Weights of a small transformer language model: vocabulary 1037.
MLP neurons of a small language model. Each row is named by its layer, matrix (up: input weights; down: output weights) and neuron, and shows model dimensions 0-95. Each number is 500 + 40 x the weight over its row's rms, rounded and kept within 0 to 999. Numbers have three digits each.
After each neuron's rows, "fires in" lists the words (lower case) most often at its 100 highest values on Wikipedia text that the model never trained on.

L5.up462:485481492434480528523546493533555543447453486491530482475446525484514465488484499543482548464462478474562525471505512474536541455480521501521455525477456375554564587554527544507585473502443520390531468534529564533473512489508460448515452450489578513514533484514555391433512419564471526520
L5.down462:434503510454416491401542505458588503474560515510489493492498473470410499515492484501495464507450587510545451562454444438556497491522519517447494496572458525535452493526531514593464499513491490503555550509512487486466475508567573473506483512593452456501522484499443509520470523532551462551
fires in: "as", "to", "announced"

L8.up529:538480468492485513486545456464503521539533565440525455543462538453417476490469442523486520489559515535459456490539550467448539497499487526510468541441510504554510491482560503491499539518480555514556484472490489561467542510478550431504553520524518538529546420475455463513509486499422453460
L8.down529:460474510550483548464549453571528520475510524468499516513501471518477524467484496499579424522524529455467379480446486501598419510506421484528497487481548513501505546478574506525515470473467588419543588552438424486531504520507516493519517475478459530537481393538441498503417495514509517517
fires in: "m", "in", "km", "ft", "mph", "mi"

L8.up204:506486473507491467503441546545454516453570502482494505536528524513412453473516520472523536395491455486575571436485542506486494582584506472471516551464513453520501515418479445473474484436498472531517610526438525531492465546481532461545482563489460498506473557563552475475495465525514485550
L8.down204:503532535513526436571506506453518471466508454558466423515530498534471580604484497426522452566544529585454488476578578497550474515532571465516503436451488499545410597463489450536501475519468508514473551476557526517504550484525496501508544504436564522512498445493443498455480464537482505486
fires in: "of", "all", "italian", "italy"

L6.up594:527461477540514498456488511518533539501478525482421488387491503481560497460511490494552566472504512545517568533432521478537505468548586546507480463511533493484512496497461477518535464522534447494470470512590540384467477456436468509565513561405544507527442434514533508478456532524496482523
L6.down594:525485452452482545504479509482451531458463483521508431582473458431516495503466454591521462499463475472544485543476508544513542459510440522464562557534501501536550567484487520477479445537560492503553538407452448545534510500466482557493488486563605490511495443476503510599470525530508499500
fires in: "until", "won", "upon", "don", "continued", "tony"

L4.up567:485590535429471468459482469479480488506441569576447528516485520429490484559477485566525502493592469414509439433495496551468525544541549524523540409468502515489521476391525483567512516498496521425494480538516473472506542460422532497521537511550506433487511495564494525523539452510455452525
L4.down567:522572539467549519439549529478508484423544450523500538462546444452490542624482529472506552521465535436538530481515445470524508456470513487546493464483476487522420476430525449539467534501556509510476472466485446479489591472480479453490518488456565459480519537505585474499492520536514578505
fires in: "in", "team", "texas", "international", "initiative"

L6.up425:440561510454493496449416433417542512530563531510435473492505494459538486558493510440492448484470522462468512480562495547526515552530567534601494474576484445479529547449504517491360531519524509457473500472444490480464519541536461496547464531472531458498445528418487442513485470480446535483
L6.down425:489512439516527543568490431488479541525552453547485447454468527450570542466577473520647523540503533540534464517530450434540427501497492459439481455583569515517494566476529457532527502469512456458532484467481580474549477528446521486518516534460470454485476478547545534551496538467539474487
fires in: "music", "many", "mountains", "early"

L6.up151:505476505445515539535478578470570492485530559392515467517480536492511519477564522582502467490446497519520483549493471519487466511521417525560547466512528484483515421489418519460533560453498482461502557483437460543459536492464527488565485510489525437560430497524480467508516451455541448456
L6.down151:591479455449546461497547495600446503411489467515477415506481482494520518477486541470463532560520506487527448506512467465482592556440488452543502480445452522577446422520483465533569581498530539459540480529445491472577554479474497491508547510529503511469487587519542491511510509481481422440
fires in: "have", "has", "had", "he"

L5.up240:484477468522511501492446450549557535462545505491478457493479539450493531479528539463498525563464505472537498476519552535516391539537581518541480494611479508564509522525516526496478539566529487454472511467469505492518565459497518489497409478520505506487426462504447498488494386479474467463
L5.down240:463506541509531470489487457528541512492491519407542487559521491489506579527575471483509485479548509551470490514533426434508563491493480522482554478440539451515455545532451439511503483554487492479432477502385537528523524508499507532432541468482510524480553554506499475495481454393528485545
fires in: "all", "work", "part", "other", "york", "album"

L6.up418:536597518406482475519421503529505505525479584523446594478501523455471482488500458472512500500485507454531445508431509511499493475535550515563551494555542450512544538553562545470462482462529591545519417472534520484487475581488512453496439570449495497527499509545446536543470474504531499516
L6.down418:489584579490448541480484496449513495492464495514476533493454481554554528430558515438550487466434539478459588458498505586418526466534467535464514501519472552444534521472463456543442561458517520466559524554513508517501487550519560506489511462479491489458452508487503472544474484468518552538
fires in: "more", "two", "all", "many", "three", "some"

L5.up448:504503544487447498497510592459547486515513526525505432422523480467438542468508434518513462500553571507516423527530549532479452466600439543450488531458529436559425542538464543559461462464437488489535457491493549487518494450479483481513533514524526484449484483507528452438488498572429453493
L5.down448:551483471421486483491431458561561488415415495520509456519454502479511539534453527560486485497535512436551432517516494466479480539593490522525531534451569480443482510472445508549497442547486489490492491460505503519509486581492482470542548521546539446505487527502503457453466486454525432508
fires in: "was", "including", "later", "included", "became", "includes"

L4.up349:499489497476537539458484534550538540473467494528480468516416520466524465454512470528463507490593519462548442450544559518531516486513529516552476471480525505556538509459370526547508554459495537472510499512423439558494560475492531492530463473452510509544514513484481463490515453502542509478
L4.down349:506522447538465469465553499490485471475463500489498492500528513452461448566446490509486475530554475435497465449522448499500493529500505493501510531403539512555523493483589406549500554511473598484487509512472469555556508497505500456492536480494502494526486473501540443451544499452559488464
fires in: "in"

L5.up211:504482486537497606530479571514478510456517504442520559503541465517572508533529477542529581543478502474528512544516466456483503498581495532481499535395495528496503467407511473470535524488508473527548473500578507430461509515471464512508482482466538538548465360451578573532539498482481490525
L5.down211:468497528535501462505475455458501505481426512471520463535523513435430571493502531492561552550460505512393522455500510518521460483430558507527428471522565515482506514516548475476509439510474490483473446405427509482552538545418465518526529427513581510552460507549527546485449499486554480473
fires in: "until", "attila", "built"

L6.up403:503463547464481499432475546437426548483433588465471494504493582464478499511518534567480483517504546476521440495500421461459491505554503539544455502499511460505463508526498470552412378520472507447535581500480498493468481532450529538531499524500528524490548531485530475550494532513469463525
L6.down403:487555545528430461524492542439496480447487440491488470464486460507610486516547506384493404524502429504541525503548508518506461495523516497445473485484563519493540564443501443498456497504470463462481547510518526540475535527508505558459473556487493570522549478470469542466491567555537496573
fires in: "in", "but", "death", "and", "as", "a"

L8.up370:544497511502548537457527453485431527427490494378494507542495505525536585490515492550525492473493451488478451458466556522454497427505539506573502481573500459470507479466461523536487564454486476444518407462545457445481570485535456434556476546501530538553541527435575540535472459512491473461
L8.down370:453479491495540507542500394523529480593483476524464419496428490544487538525586547414517404498509491485496448504524424450493457519519471531464494487495526467506524545505384536479480509504521523506586527485544501504566522542490512489528463485484484468412509464501487518511521603524491494470
fires in: "west", "north", "western", "www", "3"

L4.up568:466490478407476551499563578467460555431486507462453472484445509522480493517495500526487539492508503491549511454442463452527541582494430525531540550507529428525500501526571502479467437584517507478496569507530492491541522579561476537528508495424567520481502531503520476490488521578481465496
L4.down568:507529421539508500515450568473510433506497471442514547527508494527434506564489503454488461537476438494489486486445517525527438468490480501460533523478512482504542540553528488505477525467480497536469449507480518594502514563531500453542497488510498531532499330535518570461448467417562527579
fires in: "and", "the"

L6.up63:506484464435434559503493528464430519518484522482489481488560534490457488494462487531533563543481471497542458452516487507488493416568527558542416467477484449479500515501516530567508462458501475468490442540543528559466459532429525597554508497489538482527526436536506505519466519503456511524
L6.down63:489559503505470562486527473445489464499473480517506443468540402519500489501526507441498529505523450440516558450533455531519435446530514496517507479557460521499504545432510522554479473457520532496404479421565511524548487534488468486457547511438540559490475477499506507457525481363472442570
fires in: "in", "attila", "until"

L6.up438:568488459482480526531452434522494478507467501466483482489554467558495486581481594495543446514579484491492520484523478484483492537442508502471515526597509485475464443486413518540509506488518461506545583522572507556541476493477433465497448494528561518513485450517477492486506398529523504464
L6.down438:501566495514491467437449479495478422491564512480480525497510505484560480476495509472563587534519499559537495453475521574502568505553432446445488540461535507485474496456572493462482526473525527523459558505508506512437563514528441512548477509515444554437510496486431540533567447441554485588
fires in: "democratic", "democrats"

L7.up197:534412502459486511497505631422544569516444477459488503508490535517527535443573505465522504520491546525525489536548489560484518504602521491534522554481475513479510495502480519519563486530506537460481444505484461503512513495507531399484521572547525465474468508499490531472571481513421501489
L7.down197:509492581499516575545523477612562505484483456497491445533504413486534528481503473521418555519477530511561522497489517494517551473527541453503485470550439447517496555551504444539463476488575458452475455419471492494511545492496537426517528500543506468517526481484565470532477488432521578544
fires in: "was", "been", "a", "is", "became"

L8.up270:453533521521493491411521580564450512493504493457539565564500541493527453538519472564517520457542435522565520486458479484509511536500540545516485532494492492526532543573476486551436462426494440489492570499518537492452426605514490461472516528535505497481508486504451532520506449445501511492
L8.down270:472513494535510463412562493490496513533404477496519515517469472525528506475508570529520432520506483465484480601469528522505509468453444453488507520505441512460511647532439535487496536561518520460413545461525516480441447496489579498474492503578524540454477451462478452510423480516489507557
fires in: "their", "its", "they", "his", "s"

L8.up243:513503515527490452513503504457480553487450537561533463469433512516575468433475505510521483496546505573484490443484444462519418522539485554524433464467502475418439510595486533504462549478458471492442506493421554548482520515511474534512554441528503485515560550544406468529511444509508502472
L8.down243:504576528498501499578547496530483463585498495518530489478497491483458538445553526476530533482566509407477464617437531514527537467533516525577489519505518519548512551495439530502499511425496544476482477433490445490556526493485540545459451460504491418476481546439532432526527571523539456543
fires in: "smith", "however", "small", "near", "how", "nearly"

L8.up493:576481542436479511464474475508461528429546506442478471527412554486535527375535494551496532493543447513476493432475533476533500521477410479552521521538463470504401552471535509484530525494499500507516520541553516497546397554493483482498503518495442530509510500455500480419397467494484451533
L8.down493:519446477537449485499490482531515532505491452526449472532502512516473503457495484529503533555522518571457485441475498506535497489397475461543573468488482469474513586467477479487462552535492508520538518494567490520513464547493458429468492531491489518516499478506527467495508494520523455656
fires in: "the", "career", "could"

L8.up533:499463511500478539524516501468447549572448502516428512497476486531459417478489529496495455468555479509473500471486499449513454441474535479533545526489550547569472457512510516528468537450388494559553523456555514516508506505504464465541473545506520510489456483446421559489510508466545496499
L8.down533:498460579577538512517544490575465456471480508466453471479521479483538499466563527478473577456527530483468429516473454461507516558483527561608417475587478538496495581480514526546528519548479501428538472472505425456540527497501493481498481516455519538461469509495454498539529489531527460522
fires in: "women", "western", "mph", "km", "farm", "men"

L5.up126:441510545484556519509483499525507471542483600472476569583444511489465513513512522488499515490520511512569471511425486531544432525580525491528481502399501491495482522571532463550468447438470498502549563492533532478445468536428495510517486503550509463549452531537465451457454474552472493464
L5.down126:478472545460489550470542518525514464561516560431513482506475515553469446555456497492539469489459528454527555472488525554432570508469542499529585513531495518489564524608437475476504503372416517494467499526486479450457572483491507477509503449512563535564473516484438481539499448487499504545
fires in: "they", "she", "who", "before", "were"

L7.up113:559531591515521476444476447433449538520472561457446521558521541461571479532494465548511470486485503492495487436517492475531487570499433495554538463527480442433507491511534506501395491582515564459508466515525542516525534473481441520521473510481513478515563519499458497479447520520467538508
L7.down113:461504520535465501494485521587466487403446446546452516501494485497562502518527478491491485531450552536441550520437492532455470472434506465460557499511553486523485568460477465515444459460455563478518470472504495490538527525518523442431465556549486452451507536456496469548423475518475485557
fires in: "a", "action"

L8.up602:535480575519485533507494506429461561490518553503503498471499532483476503417532513532515524472480460549472585495485489488476414543542410549507478455542538495520536507459577502491419441493528559427495517499493502521580539506504430488557477469518488459524522505415610455452513509506481485557
L8.down602:470527563481491459477571507505438511479519460448420476499499520455530450516470500470499423537515550513556556503483515565523471505430458479522488455427565584530430612413530426444507471535492550459550450492470560584482518485494495505481483517515472536514555508452537469502430533441469500508
fires in: "a", "own"

L7.up473:492556620562506458531468472487483524483526522515504535579544501433496481470553462532479469455562436490447514516437522508463516531530559504491481499447476542490513447522461523520464479462466533489490525451536496459452451500408492481514534544599454513485559530443519536545465455499502533467
L7.down473:485529489547497536448548492512466536472518454534444463485435474525491442510566530413536517484447541497484548492473474489469447543478521495554528484434486444447430530488539439500450470471495547490505491576493520473541529496502515565508479554407495479419481571543572452566497535545520472493
fires in: "a", "code", "average"

L5.up495:441520508543490526503479439502494479506494429521505468566484465558527464550555472450526498486577466438552493464502568548547433477571476524514511518521475526473562529559535522544507574436442450548541413483479465498422554490469539552483498562557481451474472499560517545505425468480456485503
L5.down495:534488549500478527516522521504531549506524450506480513516617581527561609517569475568485530462468426560481459492541512525539522507490543491517471518472469542482495536539491520478591489530476512490473497532481419458530550546511462439468492572455545504577556473484587425469470487476463494486
fires in: "her", "him", "his", "known", "2020"

L5.up154:490578518530543541455542501493468499500549487451465510513476470522429534454545512461524492476504464490466440463511521560477444532589520552550461499530544429509442486588603526551425475471543489479489484524503580472481551559469526464486544472565458464456478522532471550550536549509500490525
L5.down154:500539459500496518500531459540522428468484417504496525496496451525524437510500538530520517547477441433501422503518565460492563491553466489545496558481550544524553527448436387505499496461506534530471458464567381492508422512522477534456455565560490485441530469502457504508496382461514548560
fires in: "this", "one", "director", "returned", "its", "some"

L7.up424:534457528480484466411498515440479528440498492465528539495488502489502450525516546517533440519536458486565460506473476503530534530452513499525487564482473478457521523496500443589540523485426506508562512554456527525487564551589425481502504460520497476538500501480517544489488460455481573518
L7.down424:489469456482492495487494529513515477504565505524470552555474473543503507557542526527492471439520469562547508539481485518463469435451484510492515532506419478508448645450506499444500420448540448491529499493515479528570435550534542444534519534474510483437419483478473511560512491472460559611
fires in: "and"

L4.up114:499466500438435503495512527509463547493495584504525553441464497592561509442503492462505515475534509550532454441436505456471468523479440492493591543488517449460466474443507499519401537438512536474566514458513488474499567542507479501531599471485504506459548548558487503485531503506508446512
L4.down114:491449421496429519505508471518483555443422502473510445475523469536485552538494559480528474501473475487550508544521519413484492528426521487485491460490544524487484457449543434491537497458524531465511519444519547482611532473492501446468519491498492509471464503489471448494579598511614467505
fires in: "had", "has", "have"

L4.up496:529528543491489477570470567490503538472491495453497517453472461484487450417480531551515491512446462464537517502529570453489531532489507498596425480470555510516410481460544535512550500450458495482549454472530433509428502445478494465543502509601475462553471555459406553535425444497518551501
L4.down496:499604489481462495471557451494469490498479558492498508456523496455462533508553506515534449435522459533506551500456490527521512520460508501488496453482492516476476454485422536512518510483497546501485455582520472470581452450478538498546631475490438547466456489477465542538557539490461500464
fires in: "japanese", "than", "van", "japan", "spanish", "change"

L4.up618:496470509429480475483483543505498537455451533564481465447500538506446471450480486499544589563518567441571478522550539484499485485515529538502540545524481425497433523531430552467541515485482441524455422571536481536499430474436502472518447434473529466518526478534580485443533549490459469505
L4.down618:460470422522508535493493523471493519437507505444533503463525482553458449447505463483404475504442486493524423489496558538508531483485428473582526521470521498529541502460473522447464522526438491494492412451480531576480484539585534505468477548524434513477500481465482468516527616521530448508
fires in: "on"

L8.up272:539423492464497494457510552554500514584523459428506521420455498547399538515468440499531494509530540441589506516482528534460488496520518494516450535519495472534434544504448439560512543475517562491528481516566481466511433476517547463540492486504561510520456506501468446513532470544526431505
L8.down272:465496496467518475480443547437508481451495503503459411495551529543476478568480484503462562522435493550493453495466432522559531544485457386450506560496441438431486546555511461556494547502570466506580488513506418512482500413518525498539488495490460454458518503513528506490513500436477507524
fires in: "of", "number", "nominated", "next", "nearly"

L5.up376:489503476428499453457517553513480551455494494464484522511478511508498525423488513524501457524547531499498476520464467546504543565537478525526514577517452544548523494466557457525566490474553451486480501472515521513381455597520465435476457578514506464540543378466472446472532438463508527515
L5.down376:473426547534522529506499460562503551472547477483495570471490501486555518503496503478526468487500501486470474480430485549491552431492509500429505533501471540530470557496514569429460494441472511480588511511451399536493519486564546458538555495552517472481538526455547493512527460508492544578
fires in: "began", "been", "was", "before", "being", "be"

L4.up284:519463530511462492421516451449440528445584442484526449506449514532615522480504475482512583541480468529515497533578537565452408463564513506509546497531520462462521503583491498527503488528448463459543474511557560517540495479448468507522536513480522481464500394497484522464532536561406517542
L4.down284:495442478477439517534495477518496496424494416499543475498515511533528484525572477524482484466435546504471465528511537527501516496534507479499546577537496476499528504524528497482503478473519464478544475453441474517438550472474509408506454461484449483381442547466466538542569476456560558525
fires in: "his", "began", "n", "committee", "as", "director"

L7.up343:510457437533535496483562531515484479471571495500477526578503558519528461512434517467519594534426394457513466458447519508482483528507516527596561517532450520415552506573472452531481474529497472502531518498552479434504513539505467543523565524484511443520531453520519582528549480494436507521
L7.down343:517504528493439532480523568539526511421453422416460508541540498478550567465485518527451499473476444534447501533461461519453471510532480434451531586526491527502451577537449481437578536505523603550541458451524473443475481464554481477528521517479486486539445592506522476533548490462521442505
fires in: "his", "s", "their"

L6.up383:473528525486490574459399487507472529501492618523475539548502498528469571541544502555521489467495475494478439561414509558469439498507510512564572468540528447487447480558541469500440437463521550495500484504496580447518485520459473436535522492541529476414483555498492473457424528521467476509
L6.down383:482536535451517506461509515431480480531411535470503515486457493510482474490440473460594504524556508513502530535513533562437499536562491522514526562456541423512430527467421515571457523473453506476530444565501498439491466515433509460546534512551520481526487463485455501569439437458475574525
fires in: "a", "as", "after", "one", "very", "once"

L5.up532:472488535468530534470529538575540498491487528503430504471541504454460400562461500459512466575563478486529511462494450470591432568543548490504475493529490509508477462537502497528488393564513490460457558539526513434405436501496489540539522465526565466516534564463519467518577551545469529473
L5.down532:559495530490511455422495518477531484511535449448477492523512582468550468558555542471505505437487433528558465524510436566516501482583485529501488482459549505510418525461487446544515404533512456505474588484489562555489512481507512504544530519506519528482520444485560452525477559521495473493
fires in: "album", "death", "albums", "de", "alpha"

L7.up249:536498528455447533511565466542510519457391474487488500503494520485552527419515451560495426472496559436498480491436546433581517511479497523543486475549511445498519518488460556452521502535469538532514569525514551523497509452503460476485540472440541510508479486460447497430444489566480482472
L7.down249:464510483458533503505521513490539554489521448537459515490499546496548501482555471506519550464492444481536448550432524500457502580448466512394519468545505399504459555522461548509479551461549574449492470532411436475505539518459501543450511527526477534490506560534515428475516476478530485497
fires in: "his", "this", "her", "type", "herrera"

L7.up583:430532440493478471448485536481487490506497495490470559490512525488443474505429466506519554473479485496536520428479554458517498477518507555568451482501529510497439569605543535473450489458481480509498419482458580401468451590470488520500473517559547560502474450460562435472471500502521461469
L7.down583:494437469484456476529453469455420499447527486530477527464531537443445508485537504484525509487491475602508510547492468540485475466530507512447541555511459488559487579498475503569549562483440568497461548505476471453473440492418488518501482533523531562465515485511493513489549430485547505518
fires in: "until", "because", "many", "since", "if"

L7.up341:544501522490488553533528527517547523486507532449452540591468470554470506514469501442479481528468577452476373452489508516427527481520546493607450520530500439487491474469448422459539551461447449521516437436531446491477470508463469474563487486548509493536466557497464483493532460554510406456
L7.down341:455497449518466549484479552444550468465515510478513499484464486575564485529450491515572495506529472488537492501489474586467487549560516565509442499570495521521404534460509457554596508480483455523506479557543485482559552482493543483513568468477507516494452511490497474531573497479517532515
fires in: "also", "known", "number", "nearly", "never", "not"

L6.up565:454512509453551519509499522478565499469422502475490533454483502549439498456577443512524539424500509470518477448529459468494505471448573530483451497445547486456523460533495488554517497487434495487578532506445515510513449547512452419563516564533555433535475534525586538509496459500487492486
L6.down565:577485500455449608444433605493497499539443499454580497483469458508490508482450493501515488475484474506487563464536484494422540489489629507525520468512495435468499435520489527519455571503449505482430526466542525456506528487461442556554558399513499525558543504478412516505504509518531494506
fires in: "while", "residents", "could", "wrote", "to", "fifteen"

L7.up470:528564501473462499590542534511475544573514498488459505473511450535550477557461548450505446451554468437504475519540431519523609516504509542559459565476489485483463482508545501503432556454423480501516444525503500503503531521459500518527453484528500497488545567489472526526491476490474475456
L7.down470:462452434496521431553476532472441422474502540509481499556564473451566512523450540538475502488503507469515496439537495497577501567408496480573583505522414502518541642511552481548477576485467386548486519493501475498488581561505497494424487563505474493491455464561509509538498438493471486489
fires in: "km", "ft", "mph", "men", "pm", "mi"

L4.up257:480375466546554475486481473561564496514569553498505504457442501500472432541490565479511534522413495509559486478515522543443513481567526528545553481494567464489520519518545552506482513498591483488521525471468440587454523462544470416514491530483547526524525470563473544400466469428459497500
L4.down257:526519475441537442514514524558589477481480518558474553502600466457474489561480551526526512494531473435544531427467505504462550397511481508514446449494500441460478465504496504442478452548486502473479477510476504518523477538464438467454568575500474532548507564514588462451468521474530535477
fires in: "all", "other", "southern", "others", "kindvall"

L6.up351:449538574451521439496450517546474526522575567485467483432468548480538467434494469508494484458496453474552452481485560490491469479580566536583451445552555488509461482576561488541424469542502485453424487502487521453501452515523531470508534503585494576499524536508464512501534484488473516511
L6.down351:460475550478532474450459470466574495459514556447521525565529481487525531540548583510565464513483474572477472511513513494545468535569518572505481478473498481493501606486481500535444495435507514490459507521511530473491510521466494533464398542542472498442545480520458465474496459505493507512
fires in: "all", "five", "four", "one", "some", "two"

L5.up20:499430530446549495462457441516547510470455460510472542544536497482521424459489390587533572511483466467496503545534550570518430537546482492568513457552449527546510491522586507531481483472463489479571463473462499489434511556473494501506524532499513408519509474488471524483525494469499581511
L5.down20:492506514576458527464547493583467470476483458475529520501544547451482470533510446575499485419465424510531527455492472512492487528488484481508557535461473524507542517552536439507592464496515572507538533506381493490476503541550502451469568483466549491498504483417451381468463490494395547497
fires in: "her", "his", "a"

L7.up6:492549475463489513456473518489424574469532557431496571520499501523420506496500479511545518504490474507555479444486521461476536477473527540521467490484511478488444581506584530528468454480525506445509431477493515455424466549516472477549435518492499530499540498540446566526499491473483488550
L7.down6:487472515504503458458497434423538489532534512503491492501474543527541505535577495463524440509522560521473543436461486565496570445485585499480482488479494479496586623444453473473426446474501455481455528487511488563469531494512504463540411528517462555542530518519471482465480474450501545630
fires in: "the", "there"

L7.up81:528551543454462504453458538508496509500462572416442534510482554444473515480483450482520538493531434467499468492404468545493464433514545569566481544468526434470447464552494569535544526485496557503477472509495589471446484509489481467521533532530524472442490531509472547462444542432452474508
L7.down81:509513533515497480459551523467456527483458467494508562471473515519499527526564475473485549459596550499500530511471551459435542557527461528448554490477479459526435568498514463511487529509583560438510537455459479536442417502481462481464512529556462481500508579498506464543493424499442539515
fires in: "however", "this", "when", "while", "his", "with"

L4.up263:507472521495513486506569546514546510518517446495401453487534473498482458476599495566538489468429543511486581430505533551516454564497481521513525457542505483551523503471440463532421434635501495523482478474507536473546505479433504470510507502427492486549536528514581449503525521567494530481
L4.down263:487548501494434465492464519432544512483519469428497481506515540465583470536459579529544498523346556536529498478435465504516496534490499521539538533487524507576501538410467537514500502473512450452558494528466482513438468549518441520509520542445509490485474511438464490525524553551544549524
fires in: "de", "death", "development", "debut", "defeated", "defender"

L7.up355:505518495502500451518574508472436525392558536437509558523472514515540472537474426519502519504526474484473477417539487476485535491518424501506507524542509465544550480458562504471469518528480488449562488465555494498462449561534490481521494473511511522578548519421588491489516405544518531521
L7.down355:465457488475490494404585418496496512467540565502508471476501497461549524473484440499492394493563515537500553451480456521493539481497469490435527536488493515516556566474497541461443513571402448447521592482476541539477508500508462488466510491498452500500552434565431524520490525483507511602
fires in: "the"

L6.up4:524544498444432463457424503481490532536534543561500514432441520509510458499502483459528522505527507413500435521565520546515461522497544543464440547417574490417472527593509520562575487473496510522521472523463509427501438552435509497497485538533494427551410546505462534516518507546481514500
L6.down4:499424494516465548537465478501470579488430524541475441533485468493508520489393529513486523474519539475456509510527455511487525582446481500433529489493472462501492566494501458459500505544498458527525454463476522578562546452452530540487493481490514459415527556549582444459503460458452457539
fires in: "served", "returned", "joined", "went", "attended", "received"

L5.up94:511481467500496469533552511463565501485596466509446560548444515546487500438492499479493500510489484466483526509515516438431509488521486549495506509518489537510583480456463553465466554468545529540532506493519542533490565476499473394508531506513552512524465529509486482481518462486462486484
L5.down94:539539465430451551434519486508419448562462520510532546520551476438530418523448503544511466508521495536459524441458466480474550458507515524463474484440593486443494516516532535548527481458485496501448560587447560525500482484566489520425449482510468504520550525466512481541418507521526560551
fires in: "votes", "total", "notes", "time"

L8.up234:436483536464452399547513606458501498446487429432464481449413552528537440525462545485530547572526547512549458510465516511481514511539521493485520494436485454510515497495451514519477478522462520511518539495493536500471459508517522504470496514430530494538554492543508419448577533558537559521
L8.down234:489517504557474531427468528530458556464546526442492577550541525475476504585518477572453550525457478582540459514531517502453403487527576526463476502481525466515481456482531521518490515508538489411532480493489436537480524479502497495516516456542378517557528482490544577531505497482463526561
fires in: "was", "the", "is", "senior"

L7.up213:543499538498508541490518499529441499499578463436490480555500499479430485528519499506525538493470422455543453480439479503466471540576556523521478557519465501507512547525505434477398502390515466488539436449600508446486463546469537446523474563503484516489495477422509504558476474486495539551
L7.down213:483458532458467464414525489453416548528475411492428486538503506495576515494500488508509547510485532539521473496505488555521540504504474467519486555441488505477515656450507477565425477476449540458460538470489520509517423554481488468508494515460522486570483507491503519528474495506483512592
fires in: "the", "a", "former", "early", "its"

L5.up530:542466522483473433517508542529497473440466484457464526473477485490515515525433481494527498463517554475505448470538492499453481534602536542564511551482510443510537540508455505449583521517529484454426476462516417531511527531534514454475530520449524468592479418510542477450513535556453487546
L5.down530:512439464492563533527550507487559507492482498483505519495529515439494502508465496519498387441502455508550475524403440524535527490531420521535532503557474510512499432585532467495532474496509500453548577438509515473461546528546518419518512466518456477494449456475472520469440525490539578475
fires in: "became", "is", "become", "at", "46", "becoming"

L4.up575:508456527486522446497524495386501530481476597478442544487464529440486528433523517490505525450557475482405521474498507486457482448525551527591544495493517451470476499586522562562426521462531521481464513439497514444438540530514479488507511559533504476492549452463538452524515551520475538486
L4.down575:520556565538482511492505558494470479418443445547519546493512453492488478450519498482490477448486508468542504496494521467461592437509428497474540555533598501474531553579498446517472514434506521479550438462497501532441500562525493440537512574505453485542528487543455547510458516493575515551
fires in: "the", "a", "there"

L7.up365:537410471498510526531563491423514560568544522490477431463507525560512444509589566425503530442489462509471524505530482557496457504522520469541501522519563566438563508479458499490548526482544480483509477558540487492478517583525497512541418459513497521565415577569523494483497484505524501508
L7.down365:436532581509545538499529494512475604484562506537484453467530476475477510488454516486510501479491507491464477542452559516495512547501513450535479486573498387471474622475493482467460444526445490483454454519470403513468457545506477511481477469547467439465543438509419481538614478523474401500
fires in: "college", "preceded", "nation", "next", "population", "politician"